From a checkpoint of a small transformer trained on Wikipedia.
Size: 8 layers, 5 heads of 64, MLP 1280 ReLU, vocabulary 4096, 11.3M parameters.
Architecture: LayerNorm before each block, biases.
Training: a variant of Adam for these matrices, 305M tokens, 4651 steps.
MLP neurons of a small language model. Each row is named by its layer, matrix (up: input weights) and neuron, and shows model dimensions 0-255. Each number is 128 + 32 x the weight over its row's rms, rounded and kept within 0 to 255. Numbers have three digits each.
After each neuron's rows, "fires in" lists the words (lower case) most often at its 100 highest values on Wikipedia text that the model never trained on.

L3.up47:151163115107091137152090166094154097129181111182149089078255091080061081128127114160086139134105102165112066139072184163128071130163136102037132101145123123158097083136125135125141144174139129171086152102124129111170163071147156134106131179125123147177113170155172143131151124100141139163129108047089080196153146148131125110167088179110114086198153116077094188099080087111154119113132127156143145157128143120106096171097131131108070151150144088142194164103147123139168215131071097150157145124171129119159163169128102134141107135158152185109135139130082165119120176134149135120081156125179120085090152064120125130116154122088149111146165108087125118156098109133133126157111154123106106155101169144096144091092062118195132129138198149113153143131116127104197147132118120
fires in: "he", "it", "she"

L3.up728:131134136117103120105140161171144146176207151191175118168185138152111070094147144166156128159123127100145101155157075136126120024124117162125180124139110197154088087132100127115100199101130153140154095093167176134174182073086125129140136132139149131162103074126089127169085106133125091096141109133129110188117126106144096104113135104150141110157111091106158135148097102056090085103101127144159182153145186095131125113072151061101148125177216116111158126092133117097174161149136163166089112111104114126154182142159125174174113078131113069169079165147118131118149136151119142108143178169191114165104187113113164123150138132098105072131124099132077089180129180096097187133099205112081116119093223119109130121087121105133138096097158117132114131118061125069055148136134094
fires in: "to", "while", "and", "these", "other", "such"

L3.up919:119143125120143157067090148051122133110139095163132124046144098127147112126125138120088133120143052073145169120169122108125125176176123169143151170090111140098112126130131130150179158142084144117096164122137120041102114101091114139166189134189111148102077154136153098127095135119151158138170032113126111116108137158145149129109159127115140110166158098171152164129190080168146112166172132175153101129129090140090095111108178145097130184125089089149070123122150096110172177166122100143160168139090050135156075055164137094102160132121143162178108106150039128083158108098153112102148122099116175110123075071181109126125119097092156089138109122148123104192152130151160150178192146122166087129129170117063169138139102105139163125133182117131087061136111138129167134084121166
fires in: "to", "the", "not", "age"

L3.up894:109129193116135141112132124159127135186062129205119138118137023078119154113155124149060107126171116170142111087204094103103134115136188175116086147104140147152117085107139119126149100122139149113138113126168068104172126135151138150215098182114154088136121200133057128163099098166149135175104102116101108138090153178131079133116081133139129147113101079127079121124142134151140068151136176133163135122132067157157131130118159182136178118133128112144046090125178122144175132132131163173151166131093154095088170073122123165087089061159139137121128109098112135138100156086104168132095077126166116137134154105160137073106150130125150112140146119136110123150123162080131138174036189090113139075108126172135116120099198118136136145133088160194123117144139121115186140133034108
fires in: "as", "to", "by", "of", "between", "from"

L3.up73:101099123158157137077116158127179123149113110124146093074138068117071062083143125189090097155140085118109091161163202139109123002131177148091154013119153119162121137112158130107107107107110132130066127114125165128166152073158121141175125127087109083172112138109116148131170135178153117132119115117094053125142163098112131201140118066152135103214123091160066144130097119127133141149136177148132094146139098167104132180110097121103073160140135114093127142062133134105112109127153126123116103079169126141108181152089165198122105140170106126159144072122108156146130129124104152128046082121184165076137131096128153142113135099110172114157102165092083175113110187105108142127081087158140090161181079156089196119116157181137146127103145106165129094066113162150092094161171089
fires in: "that", "it"

L3.up943:213059168103138098097143148068133157124110128173111142152166082114139082161140114115090122127072152091174145135149106161103088122200116148109186164087128086161172069127118138143107169157173189136156168120116143130125131129037179118151139111121128118135140134113118131155170125199098119108230069053067114141096130101148129190137115109128112176172191136155129142133175071124130102118135158099130170180161154142132152114128094171135149109151129098142130107126116161142117149211095133079170110139114127129157141150144139177115138124148065098118069085098071135107124127014145126127113173137145112074148122150143153160116111115150174138165148120093096032173060134114145138125116102128143153158198122104108112125150127103074138099128135118153119089099151182126151113152105182
fires in: "the"

L3.up756:153196207177142165197149162120139075115068083155139108143138063129115109108107124170085106116147105148109090179140176136120105110139103157131131093106133094158069097071122121141112155110108109070154148100121158068091102124148130094109181161140122121111179072147150154185149098089122117100114107080132152150117202148156138109102112150106137151121098098101189160098136168085106075075122129109149118132133146135123123206150172135156118098131138128121159130138194103119180105081086178151156114144146111123118185099201168199060133124130105132124126194053076145126084164137164105147186122110196128110083138089129159143133152104113168144108128056115136113128095126126137106176078127123192095135090162153125198137123142139090121113131133103131115169078026126101151181164167112
fires in: "they", "was", "which", "cuin"

L3.up156:106131136138099145158120113161140192200108157175092156112141081099108083164184179162149113090148091115136133110148110129119133091116167143080061095036130104152148151121078101141120134076110169105162115105147171129146140133121157110170173143126121200150110209148099148157173141105146126140110129046106123202068139164171128120172062139166121160087130106163109168083139105133115082063134125167099160131186175146102156149146089107168125045141124135125128118136155135110121165126130118140165107095146055094129154064162120134140156139125076093146144100130163072106154114145162072131122138108161110118120146132137166142057146097144147141189146099119133134142096082080104177127101137149125046185154152135127168107160111134142129129108153102180159127110165188143164106113157163
fires in: "would", "may", "is", "was", "did", "can"

L3.up856:116063116172184124090164148147126078132109143103169159109124119163082156126105130108084143099075119158140177157172131130119156128146175141149148139069098115075142123125125104121159132150183156079155178103157142125169106158116182142096151171110214136145140046113130108170133077167131132097111125099124152172111171100114118180119089125153174151140103168072122144153136082112119137163150213157118153165201143122180144112072078135132112127123129101129141126100156156173155115121101147186045075126143084167147150102137169159105136030100171057143081157117075127085133190141184092180069150111115181111093145099137101161113133165122158108181100137149116123155069134129122139132151104140156155152152113129038170108098087138093147157121180138079123130166123097102133108127116136
fires in: "the"

L3.up1059:128085113196139129148131144106137106174160125136142171145072078094169116100141153166134129083122114126120069043110134170118055126103141137081077150103103141179132119038079118128175098130104115197134136129166179161151098122091089102113131153098197183130157118141081098125085112203131123066114108137138168139078146098143137174168070097194163095119082174103124171113180119085106109144178107156115139187137113197122152096110160135148091105113153145150103114140188154152183131068144100211050164108115107169088118102194116137109116115103133135151086133133149076120149123124163143130049143136088180125169154095121149031075106130159156130148099060165184121140109114159105209157152060193146127163137153156131120100125124106134113118107166159142177142127164147118121095129171088
fires in: "at", "as", "was", "received", "being", "with"

L3.up1079:108093089097134162130129227125153108176178138139108156066144126101132131180066125137124133154086132082151197115103147124135133140162150173122125204099134111112122142127119098087168136132146122128175138087143172127157101140134079154065160141109139122038115072124075082139121125131137130104152110160123135150167136125126071131190152068107151110137146068160193160118119115111129107157143099174115205130113174142150102192116158112129064134132125123143074113067149118132155100143080133144095124111090126228153089096122110162048116102139142083152094105123127082105169135132157157064094162107126124098098104130130182124131198098114114091136092058116151127165162140163165176086200112112171132137108159123089120128130119130099106125167134108152112152143143102062125085149049171
fires in: "to", "of", "by"

L3.up776:114101126110161152105135227086123135170116090202128131123123177138087104135121130127112109133120041164143101141143099140107101069169129164080117177120148144164182075087145087118121087153136155088143093117186105165137111133121107113185124170192150145136078184161113097154138079162135117087118082077114149174052180109119108169142025154148144065132132109135104156130138113138134137167126135098072157184115105104118128139118159106118145121106182105141100097143144105130163159082164088166113086141132104120109163108109068092149100096169120117157137122085099147102160123115161129135085162127159146111106125105120138122071167178109094131148086124144089080141089097169139143157165138094161128133144193220122113109094109145110149140169221130114143161189105139150147150133133132
fires in: "to", "by", "most", "with", "theme", "newly"

L3.up313:139144114097135128104123171157184090138091099185138140144114125102088130103094117088102127111161135106131173116173088159111111097114150153158121124132130115094139131091152110158106143115081100096084146109152189112145123137115130141111166169127176078105121139121133163062137141122114119130189142077126112055142168187134121181188101158182142078143160141145114060125169087110099062141122080107117169158130119139137138137125180118199185113139156150108113096108146166117224101123162117154129148088141130157116115152098149135113075084161072145079097111139137146093151119109156088170127192119092178141074184118122179160110171094143151168182156148139161076191173149067195133210100133181113118105157092093152103107078154096166117108152132126144141077184127133099181151107098115
fires in: "of", "for", "with"

L3.up440:128142094109125124121118131107126137130112128176154172141177119139145059169149111131166075128189071111117129161131164120107138121149097174144115172120146150103153117156154137127116105097108190125105159145191161134134121147064117142185157152124159101118101166157179147173046128102149111126153175172137112081088202106126119086151168048128172122155124080126161193101099145126089117136163135112122170121099095156129184130122070085120117118131096136159146092107132132061152112149079239155131165096056147114124079142161113108080122139138090110170025106143127143143149115134093100057146123155191134175177170135132168116170136128104133074092113126130129125154140173125177135100099123080110117119094083079097137138120119098157142140163178131136164155122100144142130038121123127
fires in: "this", "that", "a", "the", "any"

L3.up101:141189112158161152130086241113129136099068147189128120150180153148087079226144104154180103135076087119131106148152151137116116084092104165094099167146170148180113145105131106103180141105125097184128132122135107158131102129160120112123201151095140108107122139117134135158129127138153103114147109077137094151057164073149139162110076148120176131125138109126177157098069114119122090126089199099144192187150132151122111116090171155103119081142157118121162095091119119140148104143156084165150092074106079110116117079087099109160148141145075131156087140106112146087138135020130079102039097151077180069106131105177156154097138184140163137198102139143135098112109128137148140090136132149134131187106168136151166128097097121170138141148154176119103101193181126132216080130178154
fires in: "s", "the", "his", "a", "two"

L3.up118:143125100160131118112181160165132123192031152203131174134123123092079087162114105121132118170117147154182170146123142107128078128100123140082149107098118079124138098152127097112177103115166185192141118140185136108112136139051138122106116125121144115081119122163129188109133107177153136156149059148079113131147144113126113136099086112138094096127141108116122114136119108125122105142130131171095122165148187173158157092132107092110137124211138124104130187143158087099107074150133162108122095085098107203114172123110100114180115179146050066143102078126102145092131105154153104111133114132154138147200165172178138139105156150132151133134141177169084065147115171060147160094095103081166138101081128057097149131168169156128131088088150137134122118108207102154087081127163130
fires in: "no", "an", "to", "more", "be", "quite"

L3.up72:109106094145111139165130160136127108188103147138116189104135118104150108090107130118069151130147139121142152139109104122097107063135151133091168108131135112104120112122140104113148139107133138098159130103153161139153063104104125098114163168171171100194145129137032110155118091140138129105112110150133145169127107095132123098122068126084099087162136088169108157038175125101134143171120116159118155147121198129135127173097154120100034145110149059111104103147138049077179172140025136119134141117143220194114135093126152098061121095140115094134127118053122101153176127131110149105105148143162093151177129104119167134138179090112157087133120113113105141101147152164145146101180178082161143142094216127115146135149135116081152121149149134137154110174079161069120164146145162
fires in: "to"

L3.up840:114126158139156143099160183040158191165177172125158113114099069131145159166113128114136109114133094110183113184135126103113066147138095121094094107119078100080103142134052162134162155109180101151117111138125145164122093085159154120151148092099156130115158126156131115170185042217159133133174055088099126128125143154136144092139128070124150115157154079160073135113119122151132113138166173123136163184066145153198131145154070117119087145171106170128141129124141159112131083181083242102150148124126092128117132192089115142081130170121157093154133165164151160099126123132112119073132129164124087149094053118206175154167148179107086142137109105120108118131086192173085122122109148091181139145115116110091171148119113110119108132124144124154079178117142160137115101171097051
fires in: "the", "his", "her", "he", "their"

L3.up1015:108147110104152130093176106070171137172090189183112159056109092149155112197146097127125125099150067097096142179172127151117098112178188168105155179071107103087140135121136120106168139133144137144124104122155109136158157116098121157129162127211101151177135070142098153213123052146111135153128095167119109120075147124172077102112100092150135107153137091117034184127137112106103093122161199114154121192157187135155153140136137137148128108156115143165162061074119113135138109152138181155163116142101090074129166141115184180124110119110134075203152151140113131151136145127111143089101219132150138075075146074132180087116132141075130097203069087108148127115068171151161136136177139074135101157159164129085133104133100115178172138127141132144133138164134098098142085114106110
fires in: "and", "the", "with", "through"

L3.up394:118086150173124111126133175100122156163118162191119172144128142107135159149128102169105081133095164055162173068118110075109070097146089133145155148150119089122082067113098139139104143083105158202109137112194148179086128150095119099093109143155173182054088132138182096156154166105147124163193102178108185120134120071157116117104124055120123076126099057177166198140112111148087104091179119108134088182191198104158099095136107063127143141161082133142152163129153159160132170143092199110121155135077106149136149130123170168138118118163095123171133119133133142102161135122154138117108145173158093112158089077148137080155134151137140132106087104155165124182071170133147130127146104149121102097076137131095152144113131090083110110131156136139080102079165207122124130121095077
fires in: "the", "to", "that"

L3.up930:092059144157140114146062227115131136136111109123121128060103111108104130099153125153112125127159103161123149130117129086115111060130106113110100177052135134136169044176146094114156110194168157095118184118175102179106119135142106160134145179194165123095141142167099104125143109127145116107092110124079128111102171159090082139140108108124175126147133108129113148158092105128143086127157124174117193109206110122134108126121149146175134123122169124116070098030158126081116126137122233116090062123130144121127148129117108180135076083145141099147116125095153123119111149108155162136155159119142116110080117124146159110083154097110139107223100083103119137135154176127116141155176126052139137145109156164101154070116119132093157136160171126128137180146058170115111104156022068
fires in: "by", "to", "bypass"

L3.up950:153147079148114132151132145066101118105137005162168117174157120198154104121135135106145144107118066139145161133107141212109113144132103168136143173153160161072122152120092108106137148098106086198137123144128160104098111157139086159166135087165140112084152189150090171131094102100127143099128071097126161108114143121191155161161175145166204141111153123133078172155079160116134117141165166139154132102112211122121140133115190105132129157160154093102184126113111128107132171098043169182137131126099119086103086099179131077136102107170163149154058140120124118172146107133109075110164160165074152164164130093167113146152121150088130106105116123144129071158123165115169122142059172133102142114089181134120159158142134037132152126138070202133158157089118124121154107085103131
fires in: "the", "a", "his"

L3.up609:139183135162159134119089239140147123136099073222145170114117161104093103128172133148141128123065100143151120121180158182093063113147122104094141189139115164089127109120199093089163145129090145097151087138169180171125105128125087144128140157122161130156124139164126139177118115153149116076162068145106105118041156120100135154140081147123173143167100127122162123143070141123132094123153147136098158145137115155096122074046172092110137146130144111116120094123102110080105189128155106104113132136120111155078120154146171161128133034170075094155134119159103135165178177087089123102094110107126173191127123078169156115105126073121100101139131134111084132122107203079186205087107172188135144114158217085103189102083074129225178123150124163131121109130095122126178176135147120
fires in: "on", "to", "the", "in", "a", "its"

L3.up450:132131137129171142044105213110190107175147136107100133153136112127109112143142113159089093158070127049155165157154116077101128092108067181130166185087136118158120128155169108126127134128152119104158117091141120090167173044149137128089150153189152075057124069120113081125078141127130129067109121146124143108136142182177004139101171099167139137133115145123128157158109102100151068106150183117088141104127100112170127123122120087183110088142138156152122069083125125156134086149158129122012112132132085154153106129109138177050104086121124105154091130133103156146136145134080126102122212141128146132161097127163178140129176140128082138094134082127090107173075159129140147122153154170129142182123067138064100112135092156144139102114107157124072080151147119133109095131092072
fires in: "and", "or", "of"

L3.up577:125149104102158099095061185088179128088145135107116129112175138167107067163074096150103112125106129097142148087058127127088123137167066151125146151133144169156087119154133083125134088096182163123119156128132055132108124185141192146140071116093136128086126129125161108112139105176090129180136108168116136083122161101169124136133191130109140088161165104102155128112094128133160148221141124093113155180148115171180142132102100144170109125100141142130123085078053071121140104168107140192038116103105126150163068178147136156169180120151106096130153060147134147141124169101094102115135160136147072119144092146164056122143140088176140168130111113178128100166104203163143149088177161144142141110104095120000111112116076089135144119122154153116104103197175113167135101140104113
fires in: "and", "a", "interview", "or"

L3.up77:143122113137136120104162116108097131151119142155119178132146138119151100157133143117097110143082078156158140138132117128125114140184197159134097135119100157082129126140098129113176133090115184242157096122132149108147125111097168099157185100159168097083125142117075157172120109136141176085127075119131204125126118103138103161154179113093121065089133082168129186113104123121110137153177104127137138109126094185164144111103159164111117086135138136159100101167113120120120085146092088132117179146060119175099084158208120168158168171147113144169102181150122056154110115101165032112092086131144101121195121118114127090120132161182158089106104138165175117154117166117134192118114155159111127116184095092060143099106115089226184107170123138127086138120129089154196093118151134
fires in: "as", "his", "a", "considered", "not"

L3.up607:110116128104157124101109167075102181125082095123177174093159148072142053145151110113113112091121053131132140152137110148127185036122119208116162174097119166112116141109146119144181102128108150137130132136124144100127175095147118114169148118112125086076148102111126171141159046107142098082148086146074122188118122083164087203140236104169140093089129098137097163105136116096051129165128144079106183130106189133111154144099116091147108107144115136153157157082104128103115136135159131158127154091111107141135108162107112143118147082119077154138124130128105144120133135057104074084139034158162048145121133106144149137113145091165139100192131110152122098156152157157122147131173151111143112117162156138116137122129122119176135132123182181141070120201154164119151072112128137
fires in: "the", "a", "her", "his"

L3.up1033:119174159116064148151117147075128092160125118183123142078130105068178075074121140132095117170129123084140139154086123162125118161141152133067138162135136217086075152107107146110117126153140102119115171077096155130135090085113157134147180144146143065153124159172074127131174038152158156099116060091101112145124157105129161112130159138112131136167135098145149178049088130121141111143143131145111212131097159141127154146093118104092063073102167074136115115131129019152138174152057140076104213112117108194127089102141114067142160139106138129134142124075080120119163128155155120083124105126159112159156116082130131169110123068119134142157150138089140092170232138175095155167111171092142122110103159112119133135095154108124102071141135085136114144132140104108194175074138068
fires in: "she", "who", "he"

L3.up477:152180135120113136089179121209147102172125122241179160141160125102103136126148097106161109098148157164140134170192168161127118173080121150109135111154157146100133126110067143095102144162101123150120156116138135120120128119082118108129158152156164167152165152137130162161130138094130128154095110053104112168085156154145143163167143196153132132178146097066052169063099094117100104131091172139171174152108218140079164106107167133108100199195098134142144110128129093075115175134048173179172152095104153118130126113128054061142102133154115088196130132128058129061142141117153115154158111135186119111128145025131154122151146126123163102170092086128137090172126152111156157155068136101157091156144137108115136133133152124117155112133158135130104118105127161102141124109090155
fires in: "the", "after", "he", "these"

L3.up368:130143178158141122070149158132123110187165166169138136033107088150113164154113147144084110086065099120164109131176101164105089084113129141116154161109103105050123186138106145138184089168151125122154200134146131115148163073103179190155133222141185151132123109124157119128096113183143134084182064115120128099155174128128077146135130077139146155187140128161067131141063108148144063128161121142173168182141144114116133125146110063180127116168136100122077111165111129150133134136119169139078122149121124159123070086155169117070066072144163089177067166155124172117112113149098152103148156123153112077121115127144169085101139175102114138090111148128103148184085179028127192118152165161126090139108076105089126124124151128088136130134133070123110098136125109072116091082118126
fires in: "to", "of"

L3.up303:156149118103152119133116125130152122119127091167124116177100142062141181144111129162144143097092109130158067060125151119129077131105190119065131168116119129145097104125133133104141092051103130109112156122132186111142182105079131165195089119154236179127115184098201099109092105180117123195132094136125111118027116104133119153134142142145149158108088132062132144106151128145161096132154177158137164202121114189135126117098157144107108149145129138132099095121122191108147125115209145103117103144089184134110125142133147101164114113117078122185112145079113160125136136013165134092150101115104188120157137103146150082127125116163163124117129052155128087179151166062187174162084155170139138144116138073144148112091108131141117130150147079147132073185133103133170102118205139
fires in: "on", "at", "of", "under"

L3.up1068:149133159103112175118150141076137126140105133136165127073140087112120172155139137135063116166121136118173102140123153159105104128158177127053135077097164123233123137103121138134158180092147103165061152107116169140135155051143129157132154153158126163148071144137145129150125127117127112133095082085134086158156175143113119113102144141109133125143127167146134224130058119114173138133071202125100192152141125138110084161109151099098121197185182102099169118111120110115175131154134109127148149114118158142093174043129071142173134133127135127146101121114108208095155115148173093129126117120130140122118137097111112183077131103106158116098148151148087152152096158113083080200040162142123140190151181139096158132105108158166103088154113123160148106054104109145101148109136106
fires in: "they", "she", "we", "officers"

L3.up196:098203180101110147126062163113144190128062144145138087092149098113097101145143109091149109093148104156130163138131137181085097091076178159101115147088134101160136101128076103143111145153116119123110174145207094107194118113149129114167168096121188102136126147137131149195139084115128119085129052119128174181094125138145080141097135155104141089148156104101116170138121086094042122189122165146135188141170163166097089161111147150119128154104136115139142136152112117179172159108109174136178113088113188127078123171154147172103124113173034093083148125101106071152138147103130144154121156152172118134160171088107134131143128060179191136133124113114103110117127179161142115149104157162136140091123192072155123122095097112172150072146167189119142137149137160116144139105154106
fires in: "s", "his", "and", "to", "their"

L3.up432:149171144130174118118121140095134187118108111166164091109157132022155127169089090191094107088116082106129100121158106067117186092147069164112137148137094118094122101171150132122185135145152178096222136132139120128147137094066129164205177177104172105095123155133072151163108127137143149113131115144080093168185145131128132142201149068146132123108118102119156128126148093125097091147157158146122162139166163091154138132119203124125167152144094133130152079118038144076150136127130159149155130163089133084112124112103119166118067131185106106200063178105117084201169157073102107109089111122143142116120146121215100109174161138137166142170132077148087109152144205150161141098072173141154129149131150120132100104136134152133104126111083190158108117133147114074124162115156095
fires in: "of", "the"

L3.up347:152151138125095152096120121106133099136082089136161103082174109172142127171127114128141132124128091131162130157173110099094098125122115131141162134101117086067124141142119119117183172128093137110086126118174131076106093031159111157215134101184135137089169099130180136216105083086153134143124134104131136136100151097184085107112136118147123092105144118148069205142125071169111116086231135160151108169114172165117142146151109177160131148137146088137148115090125140074158135133090179127183121130110101178141094070149131178130125096164115116144090146177163112151183106142133069113161130106119151177120163113182187114130141131196132131145099112133113136130083216158188111102160131087160110098159106112081195108141119093146143148137134118120135145075064130116175106110092115
fires in: "the", "his", "its", "of", "to"

L3.up328:170132140124087128134150128114119082157101165173147128141111088073117104189104136129102117181096137105146132164163120147091147115096169109132138137096098118122074178135079122152171119156133167132128126123139103153141106151082131142140157152182201086120161078102121185099077109178117126124120099098067120130130161180097086117172125064132166096154105106159081172163055110131115150157149180097133126172185119177086145114122090069117096114198136136140156087073114142082161172161137143161095140154098110190122140091176145198163145117154066121129137156111127108077145154139064121089123120115160095130102174070181176153118195137139076094126085134137100114223117135130105134134164137176131150112178099100073178115130129150185139153188167144127118095133137135120171114106156088
fires in: "the"

L3.up115:135168166154166105117123174076109101133121148175136164131169120139116082121126102122127109125079101145144130125108138153124147123138150120127143106144164186114156101157134105118109138134139107100127151134130136057148156056119134124113131196153139113119151152139175095121094132112160104030126099115108116214141149127170108171104165160138129085167100151121132144080050106148132155177113086114137179200055183218116108123127123171119079127114183098109093100173097149110122125093106057152066133088107134176181097146199089117053178098144136114117100105160102140129152139178091079146132076129088098172158093077177103117124149112131091176181135175124076117177089109150124146094189135206132119113110165128053117103124074097108165085130156120122068143128125059107147117115144177
fires in: "a", "of", "the", "his", "from", "s"

L3.up69:183215124095116160163154172115134127156127092174201101168150124081057129046112160121150130137138140073137110129162134164117145112155180072108191147156141153110141135133152105093066102121103099130177171096126178125108124086142122108135132137087142165106120153136156133113074095162160106140149122127114120149098165110138161169152185113172212150084139144132112090113110098111149066153129131146101118138115171185130168136114163140141139122152126144084079110154140104065138202075179133167145173101208127135094150088099133136147147097129093107137091164111108113088129112122154122106083086121105172139167150069198100162144116161102137127108064092163139101162118129109180167211054138172142122082145103123106137107153133148106125107173163098108107129179048106045172126167060136
fires in: "of"

L3.up744:103178136110136137103124228146118073189153176204104227137091100149133111139096113136106098112080105124122153156111110138103092091153183150092115160114105089108138163147048089184140145121120126189160139107153096142204156075115210113056077172183186134076132096113169113117082148154122165084105106150127125159092160061190057127146103111149124140170109068097118175124136097108141158097128094115110133147094170178132171099076132137098034111170129134112137130105109094145114112138113128159085151112126138203150115154095108141143098135174131110142088157132163158107107166126133160157129097134104064138169183091113125105127136139136106163118135156118118101199091117084146163202127139165144143065130107149100114106132127159102162135118142084137072167211165128143194122136124150
fires in: "from", "in", "since"

L3.up1070:128215133148173130144157092109127142202158128177111141132120101139164141138151111127078107111126168157141116163054178158130093077133118132110130126139136120127113162077065108125128139098115129195158114096144140084157111060115152139108097147111157189133079151169103131101092120135116148144139102157102110123112180107171078126168112100157138146138135084179113128095098078103086045106146151143130136153147148121112140111151123168126043143190123129151161127082150139114156109160090149120140180105087133146096169148125160147110122132127147111162074117146178134158121126150135156097087122112108141075165191102114162102140176096119123154186118132138166061140045127099225153136136119110120113052092077087104085147122188109097133094104097098131141096188147155128202061168058140
fires in: "are", "from", "is", "if", "although"

L3.up898:173126111154185120102196129178127082153114090201149134150130153088106137115155138094079105145140149150140174101154096149142117079223146119128119185139140168070107118116179124128168062121126177135149155112149103163116129102132143128099124144130174094099128123137167174173133093169115133199172091110101144067113144173133132114135198109121180136185150155100127147090115105145142091126168124080101174069153101141093091126140074106094112068127090130125147085139108086093088089125088144119068095138145107122106141188120110188091034082118118081129107110153131132116143202123073159107150118086130149142088123135153154045177102118127126101141110104156123130092152166118141161154169137116137117107140092078085139119120146203089095137146197144145109165125086169138160145128153180
fires in: "in", "air", "off", "on", "south", "west"

L3.up1159:101096147111140102192069177068142141113122126140164130132203072114143130097213137112074138084142107160101118099138143138101126148128144159120088104098135100169135054106099113123078111162119103099122140109196180098099152091121154016095185162195137138134102132144119170080117118118121113112112153120130185189109177173111106143156068167071131070152082138132155155130122113096182065079141128173108150133145138146108100132098147148139151091134119122128120081084155176181185154142117111202123120124106152110136154138129132122102156083078118100114119201172107150101105116168141087212146157123148082167082160100161098096106156095125106122083139106069127106200095099165188164138115139096135121171113171171115176101058117141107156066126136103153100129115123099164186144141143135
fires in: "was", "were", "which"

L3.up934:140158131204124136125174167093132146130104120097139091137099173183101152122119133162129132156166110089133108067180102140127077120144149147108154215114089144125058127101162163097120096123123143146127121125185130178133151056068179079175133099119114173093130146198174108161057090158105137074089122152127123118128142100155142140104130173137148115135105102173167068118176146132115141141078180040129085212181152160119078078095127135065119086126145106111081076086132099120189055098154143137116112153082109154120107112128142107161115128205077164145113141116093157101128166073136141089099057122161160153136156054115117134098162187168139167133113107177114107159129179130147185171144161149146134120161119122114136142129169146146122135102176108165169128169194138151112159122162100
fires in: "at", "under"

L3.up424:101117102108171116181089203093126105161159114187124133086141146156108089085134117129098110131137138106139132105144141156086125093100168186127102169133118189181137060103201145171096116130094151102177113115173166085126099197104118115137172086096144107050107096134134199137103150143128123149170114152095208136079153149118139137164149141159143085122097122114198208105148150117127116129128132143096156186108114128136158093112131112132117129120126109129146048048079069143177133119130083127094095140097121142153148162115078188121101093141152162107165097147155091113148202097104102128113135113166127179164150042107123080132148120109108101123112184138208141147120201136157186083255108099148126094114113084133151104111129167163184094132156169137146150147134099128133146155156129
fires in: "as", "for", "to", "on"

L3.up801:185126210161145137138120148127116107093093155127165119164100129078145177110178109203130098134073161065077149137151148174106071163173124131137104156119090144131104102144082129149171125130131126095130210141159159120130122109139155113152133156094173103123088129167082146131107122180117134168143139113094151081096154171140113110138129150117130135162097171075159124076117151140132112119087122111065146143114127121151083092097121148108154126157114068118109065112142175173124070118104168161133104146132102136094096120082143180156120102129126119114126130044096155070119177080102165144133088131112154093167179112128110093144146211136131125159129110098129123174081124071178188150066132128209157141085052136135157079111149101161142144107068223140176130163112128161193128114128160
fires in: "in", "at", "uganda", "as"

L3.up102:186128123203103096185132132145176129137093112191126182052155088118104065158140136167140147123142096136110121153172145171132146077140158086121100089127084077156151123119142110125141078105139148122112124112136112149158122061123133105174128164184203121183117141121087094186179107129177124128070165071114063148118142093141097154110041049175139158175121097119073172103115095181133132071135168181098118175138112096159179144107135076174135108135148124105142143154143127129114169071079147106100103098134105136106185088051103113137142113134105096147118098062165115083175151144128145127114139109138110082031210126154161130087146144142167121154133135136082130137046158103109145096073110135120096137167145178098159095131101138147114153148181115127148165169115089095123145099162119
fires in: "also", "that", "can", "may", "such", "now"

L3.up545:123159121149121132112138166181114169177112141166116122094124107111089086147086121117122173121026132174133154097122141101122066149105177127070113087148107079116136087141119095139115114103148125089128107142155136155181133127095084104135155143121161138179135121132086146161103147058141140151161115090123119140131122137111101097137107102109114171178088129184111090117165088155117141157119131152123220130072140119113125150120140127157056152176178098146120061154136175178130155059052171130097133089174166151137197128144157109065118089126126056151139119115118167104189174124110138092099126186133118117097131116089193107116133182104117061101113098150065146106094156089142189096134092109188085124109171120139138104127070175086150107227105137137124165102149192124104140142133087
fires in: "to", "may", "can", "supermarket", "which", "would"